Part of a small language model's weights: 8.48M parameters, LayerNorm before each block.
MLP neurons of a small language model. Each row is named by its layer, matrix (up: input weights) and neuron, and shows model dimensions 0-191. Each number is 500 + 50 x the weight over its row's rms, rounded and kept within 0 to 999. Numbers have three digits each.
After each neuron's rows, "fires on" lists the tokens most often at its 100 highest values on Wikipedia text that the model never trained on.

L5.up468:502504470422502442526425468502507531478382475555506514495573547563455536454511473555546395441498461442518564514444519505474424547527522410595429468574414500510472525496492524480514553479443488480507548446517528431482492610420497453529511525481585455528481513553492550507518341434468525498524453464479444370489535421435590556494589514497451580639470596479507496494513477557516558493521560566569556548465534571479514450500563517492526456496519514502477568479430524477444530532508488501521457419449561579451550526519560489566404539417511479508598486496355512497466499475462408555
fires on: "t", "d", "5", "Th", "s", ","

L5.up0:528488548466535504416507497512512452500521436462504528540479509423548572529460463474502426506504542599534478513566534496559473476497498535501507560509498525467476450544561452516453522569476400494512410481478526444534647475517591526549497499467453452540508454527444590544570484443468452489507644594513525489575407506538498497478611498475562463483516529531556482503498508453591476419512393522420484555518458398389546351486550570420418456546417556481550449544476517491529502534485476531480419521503492413473468527501487469568520490580433591575445583558433476428491568503417496505
fires on: " in", " for", "d", "s", " |", "st"

L3.up382:489465489483541495470586569566528543574521420526448525421462509511586568407575365438486500534512454405490506481421500529481486541473492549466451554539482518443430403493504560523519494580505436547490552465434394424554494462430607519503443411544459625584489478372504479440521487467487466495506490513488522498484536425461454519511610511511555506502553435557522450500490476454461498499498487457479430598494555465520511524478503465604526474552556475477550507417591531413482459469547525598501515566563428516510575569479441572486564505467551573500459512551478430486537588470430548540
fires on: " for", "History", " review", " ===", "s", " at"

L6.up688:429505548516555501538474525540562522531420512593487552495449526461551545534588424524533495491507520522553547616531464491420520507457413535496479534540483529400491471508480542473474418499479436423514446449504457453461594514534568461565410406510511554602528492486439474557474550467505505497459449387584458465565420479552428521535524540507525529616457463409506507524537472528581450405473452506415565560551517547363531495416460497570544555537494457523579552509503435531509440493541493550455447501525522458495508455347491509507566415547469519409461499477483494441543554569514436552
fires on: " |", "s", "History", " war", ".", " for"

L5.up725:574583441480507500528504453505494459487565531484576586631596520548540465478487555461446410474398422596527476565466518533449463480475426422545445635532469433499500504434553524473456487528568532485527438426477462481543444603576468492469535494487486585517441544441457517435476402473573475476432532441442463487520494553509437439585483517490470541589556518465468551505489448476509529527520396436475460488460499433560500493484458498566425541563518555480535514543450528453595514479505448567465523494453522486597466563476481478495514648462545536479477531502593616524504464455429554463
fires on: " (", "5", "-", " ", "et", "0"

L3.up659:445556575514380500554542598530450480455484453510382519577511476527555474516520494508438498529556491548487470531418468526496583613527479486495492498428471470549407522598443505466500625477428607534427473447505416491495508509562507513464440530462578550493507423434482541507420587585529539573494527545469465511494461485502461473566554514597469542471520563474505508479549538443544474608475515469405452506522441477473451425583636477503519552527588516505555479443494539456631484525452541486464496563577504418478527558458518367503504513541486482442527456443538508437496542549530479533
fires on: "s", "r", "le", "LL", " services"

L6.up46:560533477433543506452464541504569495546577467537484549540437444529445515397463509532473409520454511518512628472492563515507568511516548522485527383453551425586570435542493503475444541488478454465529403563504456468533497541525503526594533570604510489468576471507444500519531501411429555505484473413531485505488549582533466513518519512466436500342576443456434495509458569495473526501429523453499470595581570532578511594506598502476434502407528491487432510530493517582502551547479395490505468562435433599510450532487536380428547492519513483436494497509492412554512421484488446490
fires on: "st", "t", "ach", "s", "d"

L4.up376:576481562563433501509515571568479536413575407478404409402508433543559509461498511504461430575531405537576504499403588567508497472453494534507502468453521496475461520528452501506516504498440447497479562490452474508465454509493506546518540585531475597491523488503573489555510506508470514438537512547383412490513429482482406507468530556536486521411586522479443509521510502420443438534470545481436448623513480543499486562529574537486598501465530513510434569584425437503516579594421524462559524516504549480532430510492623410457516469489477600467425489486540427558493501462572437597
fires on: "d", "r", "l", "c", "s", "h"

L5.up430:432485483555478516466537449415391466495482411529523411443526470544483530486466494594512411487568535527409454543510531509487485451516487450509399480492436545511470502519530486495503488494518550552504579449568471428586495511488457460436622525613561440490508518551515573494356465575410503494493501565467453581443490486432447487468567551480565561534485615489548496478599467494542546508494491472470482514518563537433616529539551491495488476418490510500418531587494472443552549486479469465558365525479560533404502530481581577544457459491481501408508571558483510425462435541487584451
fires on: "d", " same", " other", " early", "ed", "Th"

L6.up217:487447528567555504576448531410498502516414516526588583523543501480521526504579628466456483496488483516468499505532493525550540461492542568433470489434413470506497546390557401523509524451376462482423572526419405370418555507445497569507452558392440546453518513492508574503466464557602597518576493440405506433475522451460442486525465524560489543479489479522517479497507505511492474477497457497502509504498491491498440555521463542518382553529498447499568462460555466558427557451450495581523532511573553487517585574522461446489537573483518510576522442514482611494442471417539379501
fires on: ".", "-", "ma", " |", "na", "er"

L5.up400:540489407479510456495523501517514518464552462478458475568554513552479515500464536478493440438522490529498573490480551512481534507459494427594502510541560453538448473392605563439486470546599570423451498440573498513433433534571556483586546549525464439550503539461538492491546546507454431505505592382490527490440498595525458467499454515497440556397612550431580541544382509495479501494473436520483466472509534413538481516461400461552469496531523593470489496501473473499483461549502392556479477564563547560507502524533550431430552646448552600495440468475432516474406503514565604447
fires on: " of", "0", "-", "il"

L6.up435:541485471480494582532515480489433535570451377484560551522542472515499547474553484416457465493547532478459438496527517508425572425606527463505457587495454559517484569566602481435514532581481520535441541503425449518499443506579479453531485475421411525496479560454464580459430504454495491587595517466488442531462482494470420491581482473459528480482581482535493572509601409566574498460572528440474442518457417478449476417438521497517436544538514575532473504615477532518554584397513535577463549442495576470516486586466465572434485571504550516469489435565468541532506500403436587550
fires on: "-", " ("

L9.up586:535545529537476471536514509489407474545472474362509548447536508463548570437490546399420470483502497534493483445472521457493520467552501597485447571536527515508503430494577503519492473598472435493445499502544501505461438532508471529431400526429407472456480446564528506452551517517552545590529541505448533533468497451469482473504460493559465475536443500560527422515508522506442493429514534567484583548539458520513599597499514548553502522435650454522479516488472507415605536524496487398465536585470650464583607451484427437517533515467507516550463431430504492554465433376508500627
fires on: ",", "{", "0", "-", "er", " also"